config.yaml
n_layer: 8
d_model: 768
n_head: 12
n_kv_head: 12
head_dim: 64
d_mlp: 3072
vocab_size: 49299
activation: "geglu"
norm: "rmsnorm"
norm_place: "pre"
norm_eps: 1e-06
positions: "rope"
rope_base: 10000.0
rope_fraction: 1.0
qk_norm: false
attn_scale: 0.125
bias: "none"
tie_embeddings: false
parallel_block: false
init: "uniform"
init_std_qkv: 0.0139
init_std_o: 0.0
init_std_up: 0.0139
init_std_down: 0.0
optimizer: "adamw"
lr: 0.000785
beta1: 0.9
beta2: 0.95
weight_decay: 0.47
lr_head: 0.00731
grad_clip: 0.5
warmup_steps: 344
schedule: "wsd"
decay_fraction: 0.62
decay_shape: "linear"
final_lr_fraction: 0.0
batch_tokens: 262144
seq_len: 2048
doc_mask: false
train_tokens: 907500000
steps: 3462
dataset: "wikipedia_en"
MLP neurons of a small language model. Each row is named by its layer, matrix (gate and up: input weights) and neuron, and shows model dimensions 464-719. Each number is 500 + 40 x the weight over its row's rms, rounded and kept within 0 to 999. Numbers have three digits each. A neuron's up and down rows have the sign that makes its largest values positive.
After each neuron's rows, "fires on" lists the tokens most often at its 100 highest values on Wikipedia text that the model never trained on.

L4.gate1439:516499560536515550453470456510455525527506411400553490518579550545528516490453507479445507532469427500486445552494510514508542460404573521518498467515536576486477531465474466514466502437499495526494484506568540518461455539489522479510519526587489484492535472509487544563421514491462499541484521566506525493535465538486536460574534411556449535504541496523474465486484575442559500525461544555539552434481451505480503522523567507452522444492506488450541461490532504452527542482396520544489477488485549521446506476515499460498510594499430502470527480513513559403539569535476494479466507563472504559496466494458535470468493541531547494498493539465487599413513506495514524550390579576460528504479528492507482491529459508502468514361513474458460499504530521532484549599498477
L4.up1439:534442493492538517515468530543452472470522551518566520565507531485463476483469536412516515548447510532473515540496489439494519552609524514514550495431537537493518522502558508500396495514529510488504475517552510471493471463495511480516425553518515471591528514523498498459512516557601529501500490537583472566490470589518481496517449482521553503560565527540464437564478572530567507483522495457440495506536498461489510447529462511460555551506433527450484535490460522520507568569546526492506553505476505420479560540456438503455525553557499496534552467528546483463503495563468529561462531629432469478430435496550567497549560521458495445487446476528503514534508489425480469510536489421547643433531514508489525491522412473523512453490470487485448490490498576536484505447529511
fires on: " which", " It", " that", "\n", " They", " who"

L4.gate1177:464419555449455535503519556502538494494420414474575428523493387570506424512475463536559485523541557493479528496487425568487500509513500479515531480504468472495480454444563454525489447445544497574511518504551468534547439496588458474470429497476476470492540595464445461552504514536507542491460467526467483606516436541552541558494466518511517441498532576511492563495616497486441522475481547459532492486567511524509546424514543516507495522500498460517550528510430522502545473528609436528550506528504477466399510443489484402489539553550501453499470473535473533506496535503462587461483583467505506535475512522539498461472477496498520531443444516572403466494482510547458495471480514501483558484497530438449497443566397496504429518490491465520455400459563553532455482578450481
L4.up1177:496514522439454513465524479524497528532565520498570538453477550454491457468401490555558474455455530507528523491507522545549494452533464535524479531537576485521508502456545478468479542523527513544460502439503503565510519504474460507469479662536471542493508485551514563584462496517475525459506493538462545482454523532571469463529463508498455569496473492508523507468478537495499469526534562466419492549495520487456536528519436506489490539541467459471468474585537497524542446509485670492529463529580491458513494516419493501430551483468508515469440512474564482475506536452457461398538450521613566463510553612470552516513523543495532471551527498519455474449583583488478435522507523567555500511477459539499525562502534502492505465487519435519493542512463509536534582563550502
fires on: " ", " it", " |", " TAL", " bill"

L4.gate1846:515489534507492529535429511585495476435572518476507441469531555469492525479534481487474512524502482446450576501513480543499438528482487495467490566462556511446507534461501454447498481435517434491487458490549499443515438519508456528475574488517534477490564532524472487591515509441523541518408493510535511453533499564548435480511501477517517492570490482565469446402458472466555454440495496501536531492553528578505463532589537521512479534503535577486519537551450559508494482548511490530448460522476485517379509504501483573492560477518456505454518530528511598538442549508539564526533557531517462485440496486525520505550487514550503407535517520452550489433542500454475455517473536574481519438536453518452515457544595468480531443504473523521537489478544539503596457500525579
L4.up1846:502537476490515589524533480512471478503437420563475509538552429510494501529421543456445483537515454542439450525482521503506487484527432526541428507564497535467458437511476510451514502398502477453414514439491462549538480555430442493470505418509494440497540589500505434435463449524519533577584441527552575440530492413538554413532484484496471509441532551502506532492441484546464389457495484475500541432504479453547512472530476467535496506488464562471561509424550505476461486477546509496539500535460472490476463512559449539487530512480553536456508474451514502499516509475473441447411519479432441484433438423550495498462469489516451495550414469506594453537446554496560558536498452473479539455548567475527471508467485495466513558526445503581552502516537534484435502490471460
fires on: " |", "am", " team"

L4.gate1958:485472495437485515479480463512485455480500534523515537481474507538507433463527491490463473510521422552493445544442473465523461487499558545508512512585478509497455516437515467443494526493447485453496553559562509561551388466508453527488478472573451449375624497484526556515497559420440556450527456531450474533462545427519521511553475485420538491404503476465478496455479445543466481450518509490547521570532607493564523481494552537498509450464504439535527508485500504408506536504485385434545451498414554463483558456471489463565502498485430544466489475501539490462510566549540515428521463508437421515516452512603556521470534501494628556487489470482496469502461589485481551444497485512502442563497562547500526536496481456546539434450522565541565486486479477503526470575493549
L4.up1958:602448440527497514479494487518468414485530498547447514440557531599427506499565414494485482517535455519500480498512513537448540471496483555492456505470537513540483514503427489487499496542548500493448508519520509466523497443455483527494490475543544538479520472514501457502543492456596488459515471530502574565482561433484513550464445487560444541463423517513534530487518500506487515461462505466440537482505512474500497481484573502468482433477429520525459475562580484520460460499552498538524488503523528536482514482532517490454541497495464485398461500503563470486499454519557537548558496485550474556470460528528496492457433436445500481534461456474557499464430567495514542447473503458434532488524522501484483451524520570465439537458545510448475535463529430479544513523496567
fires on: " |", "leg", " family", "et"

L4.gate62:510564473493563501453487586471427475478518535478505497454455513527517496443535422462465504461410547547420496537476461487464550590515483512459472525464505493543481508422524430411470499507430495516515500587517466465464530513500476516538502482504378493514538534519519486485481519524476497508487438478487450466428488527556576492571488518477517482498484489472469549524518537639438485489446468513541539459532551531504462433467545513428452494485506500525524503546483481498509489506558493491501539496554471468468499549517489487442510540575551504482491533503567501481521413537552476512536504585524529495423483537521436501569469516486541413539527541500512523541470517488480438523539525434517476530487493418448481584509558493466535501515508518491442489596625586479501499501485518
L4.up62:469516473449496541531547493479448500454583492447509528472528505553455555506615454507457486502551535464454482486491467503427511502499554527479413559476493517487471559516511468515603547546462438461405535484517532458493466475477463465545467480482394463518492474505537454532486614445505555555479489516493442435440534517508531543451547524462541517526498526454468534457523503515424521523470363481555579440503502555507445444446555432391548489580556474518524510524368530505501522444537535461460567475531543508494483515563442483479515540541539580534522491516484518530511488470549497512511470466452463502481568501520509497490486385502493506510547520526482468523486565521519459497493498436514507499473478443511540526471537470478536529483476474489484486549492475519555526477484511
fires on: " Liga", " Total", " league", " Pred", "in", " 9"

L4.gate97:550524500475556491490509516481449568518482479524470373554527452520548533459455528426475521490435481481497547499497476504510455487477518535460471505437507540511463501483476468436465447492539499503451562535501533536484501431461457505475497472456473478447488595527456539554548525495528509499493503494511473509488510513549547493493470518451554457474450520443487532493541482473474491517565495509511505445495515507536497487486522497560486541535532514474507501526556539497528485560470465465472488604504494476392532509455475451545500499499511498438553403558510563490482546537469541450432538478487433534571495534450532498472443509462494483511437568524456536494533547539504473534528504475532503494482593501524488526503529467520589497558452477492394509467543556492519517500493521
L4.up97:565556570498505490475538512511493456463509545530497456564552463556475443506536451511453516498443459525524472499448446492503481402517521543531500409501508498419489480494461533501493400523544456452496487438466531522513441484451545484465560442509475534459504496446505444570469455451478507528540547601441488497595529487487519465539500508501460533432483478564448487531540555506484500546513548534481491471508482487494535570440460536529524524445493474439514526493521569411536502519493516475504428449542513488456426489499470535492545520529363514474518486563528441479423550441459571524492554514489411528475535477542497490499548471477486552494472517524468468517462566531503531491495537482447573476496472495505503568516489500525520507513455463505488505471512482521479450510477560
fires on: " |"

L4.gate2102:548485493412485509461498519498503517463485504490527475499450494476477642523538564541479452435495535497567510493404465494487451517471461460511525511482497557521544525458530517449523507492544554461608506557463537466604456523523455432529543499460520512480441507524507561498517472506505499534473568507518550500522548450448502495522478488483524494447484503508503469504517551446526528450551481477565494453474449463452594502452519462603512566484533520593516557515530496552504465468459496538570466469486495465467529493570468501447479466517532578558481494508490458511530557488491509446454489484449476556465578407458534451433471604485419458526507495514493447456500464491518500476559519491516501533473524518438468481543487512463472462572496435499482479526473563546511466446517508
L4.up2102:544530583486509495458581575521526505497496553466512511435496438608418503492510495498479557530501563436496453545534494507550464468451524467468514452555511555570439531514543490520594480514490530536532513451586510539468441504568518521405497479506422518513499495500490546435474552530508533559477515471478436515466440569572562486492531462460590539564520529490502467535528499452465494507505526549476451466487451442516593507514556524465531478509505516533522506546574498414527562451499516445544484467480497575453532422482491445485501553513499553536518469523496513497479535524530417523471442535511426519521454405519493467510563512403531519512402538509415504464469466536605518505502471504549561487510556482445495534556517486579438503507506454487485522541439527468576492471461469
fires on: " his", "\n", " from", " their", " her", "\"."

L4.gate2528:550558489463473422492476479532499522531426479491506476509477443483489520501469521544486553505506470514518475447484497555543477448451529559454543430593517576494566449460461493499520528479469563495459518532566530526572471546538531559515490498487510502448512535469511525477464530521555500500469522501435510533548454510512465446412529531441499523480422522549474507566496520551501563539509543542445539494505525502562537547539512502539560458492528452502534494516574518455551558523471470496502527404494511508474422482536461468446511581427516460494507563530483461495560607541447433467552475488495516451526455518482555438483532498507512487558469536431521559490564509498549493531530535532486430526502514508498554523517452513532461438452569565470561516539545503384494461513482443
L4.up2528:499521384487488490537453572538503499486433508504466520400478567478504519467425481511478623451480430582485466485492421462495549522492475473505529455483499561488515526479414515577454529559444522469532485509529431491484518498458525573525551466524555437494506501438476546499523506426459500451506445566588503478502468556486403540493515451445466471513523543604512525513536582471498553575579602518524520483459527507483542468536418516492477469471463477531476515454502497485555566565497514554449469498544487472449497567527440502526523527510463476419501568412545482536514509504432576551474522566517579463543473499483546446503582477417494495576565553460531461541457444540474434502540472520488507507521555517481523465452566502536533597463543516465486616548558446446451507467469538
fires on: "\n", " as", " left", "en", " called", " at"

L4.gate2688:493515501473422421460459496485487439500450512502499503536489456521553500466505567469584473546419517526447487522482461508542567562468491478583536454531501506454569475465533531419506467449529479516553504447624536566491509490604535485550571529491491537521490569524469486469513417488503495575402477571538515475533507457516532497464586523506428592498497495519530461486527484462538511585490470435506524484476499548499496558498423552565528523587527522499528561493507473478481594483466481499517531468563491462538520430547460454500494455574488479468507464474471510473492533488472411540473460490421463560494476507433532525521439499536515450513494476506499466428493459533488465486460593528467461549498513468524528554438464520531531534504489557489498507524499485547506492511494411
L4.up2688:498472479520596534507461529498587557502473521529524497448432493583494543572594401565441546492505532485492459496568627509526498509516529522424479514507549498517434494563432488524520472573437524461445460516435486550493521542495521573540464486487545461442469461501482503472490513515561509478526549456508579525466479474512487562477463448471605444518496500520517523507537496473391519503449510577428498469488484541499572473529563447449483521464441517444461509557512550534476467482505536487501459513449560499484496591424499535454514547495507497575523486461522486564530498482506507517492586572563518418573478537522456502466536484392511539559577481494519584542546498509489503503492441403572553427512509480545499452498476520506523535514524447558463498559533507465481535483483486
fires on: "\n", " that", " K"

L4.gate2843:474431488486512556517518490518444507426562526518524463523504502528554451446528454502510510502466465521491492499465479485483475560482484502490500463550536491533463537426444478490504492460533482481507476520502486519556477476510452497467489487591440510455511511474480496599430534526425516475498522529461462519453467482519502577529558485528506520395502529489383574554528462545497539454506565547515474487504479459542558498458515562486448520467493530529551411536417512469476491545539502496484418500513512497502500568495558373609515541499480534514500483596568558431560536550573496505552563543495505550508524545512516473532538472540517487512511497523466561483500551522528465483500544511543469407487508501453515449444469488487552482500506549526469389513496501495568528594494466
L4.up2843:547491465487490511511501510488512464437516614523495500481415511542469497467533510532483447545529498554511443565522413441489504548436408552573436475503513501510409493506567508523484475493525461476511487546483507542500477490553501516491519494455458495448505563539514481583540484512457551490488508535464510464492551468523554502461491602519425541560490521560497505504495534537474421451484510421476518506493472440482455453612476556460506490455463463514461414541444527502494493494457489569556491482482477546485422569461567470481541514520498520597524491503531522495394506511538546488487540466559576555445486554478452438516543461546528509493544469502471490515529545461578488506473514473534469490495482449489492536533488554482542527484452523476488458457487516516491479512502502
fires on: " and", " or", " &", " Cl"

L4.gate202:527501453483436488555425542468549508469523479426497512499488581508551520513540434485510483520489544485441477469374536469599505540468525473481505509454612412504515539439545467489517493497519458537480487614498469573556465487538486493501527524466439467486563468480538514543528523479424466485495535490523518520552495526540512527598527475478500526504537482457511458494448501519531523483539481461546476440554506506523576473555523511492467539524574489564518514546401504498492519553484474507505523519532591511517511510543543533499528467448517455489466491560558542491453521466581440505506515540538475534490520554522482454525488470519531472478419499465456510507526560509526519469532534516475460528449500489486483608562495556492526498483497491501472512447484492546538446572440503
L4.up202:505495476517550520481470505410482453448509475520498501412509489492502479495518474552521513513495495457481483492519506511434488484501557567480441461446536461469467533472538481482521458565526457457478512544531525530553449513456474465576458460511538482437514440525495385539538620422455533468542471507434493423492510488526554585527494524448394446532543499503519436471551505498494547455488534486492461433495549549507455522556541459522479498493504597511497497570449501524464450532577480536458469529590446447471498547555557559469497575456454500450532562477495504450524451499488552604553464544466439542469585527549458469552507571544493521461463488490533570572490483613501459491534519510536525495529488492470503505450530465445468585504508482493488477561407509487529472505505535
fires on: " |", "c", " Total"

L4.gate658:499505522487531534445460521508484506495486490542553512494571491513511580461517503415508483459497459438525526494474521452529512497455551506465494475488411508494551409477507437443402523535521459460501513501468498506575531516472550559483532508468440461511512540525466472516490473616544505399493497521554570569507446456515494513467488542534500469498453518504488437584503485497541535562456434483478473514523512519511552512545438564507510389452497480490501542568519581536516546521575483526473564508460539448354513503495513505468498463525450612517450527488549513531526547542508460462496493487477486537432513470442530555508559509433490484565488536533486592549534463457567487509562479489451532460485570494427479502534530541501533469511505523464538495440497497466471523508474483
L4.up658:505521463521498550485429536520464525494527464484634472427575576468534487423459548477527512438513449430489537561458519584552536533418536486480529583532439406546450463477516559501521564559458494506397573435568494497548506483463454551432514540497494523489526500494476498525593516512489501488529451482500506467483530507536508487472500529459469527384616413462486477488544492461509451484524479514466474534482550460578472577460487540528503451559466491570514555452557513555509470492449503551382527458453510504537497525473440522464524458524486490456447463534454526497503497560578508524551507490451523482564577560536432488527475568539510462416460502474528519531513464531516523455468477494531456516521487486502561561568469530527505465433471572494530523475516417473552549538482479
fires on: ":", " also", " following", " years", "):", " –"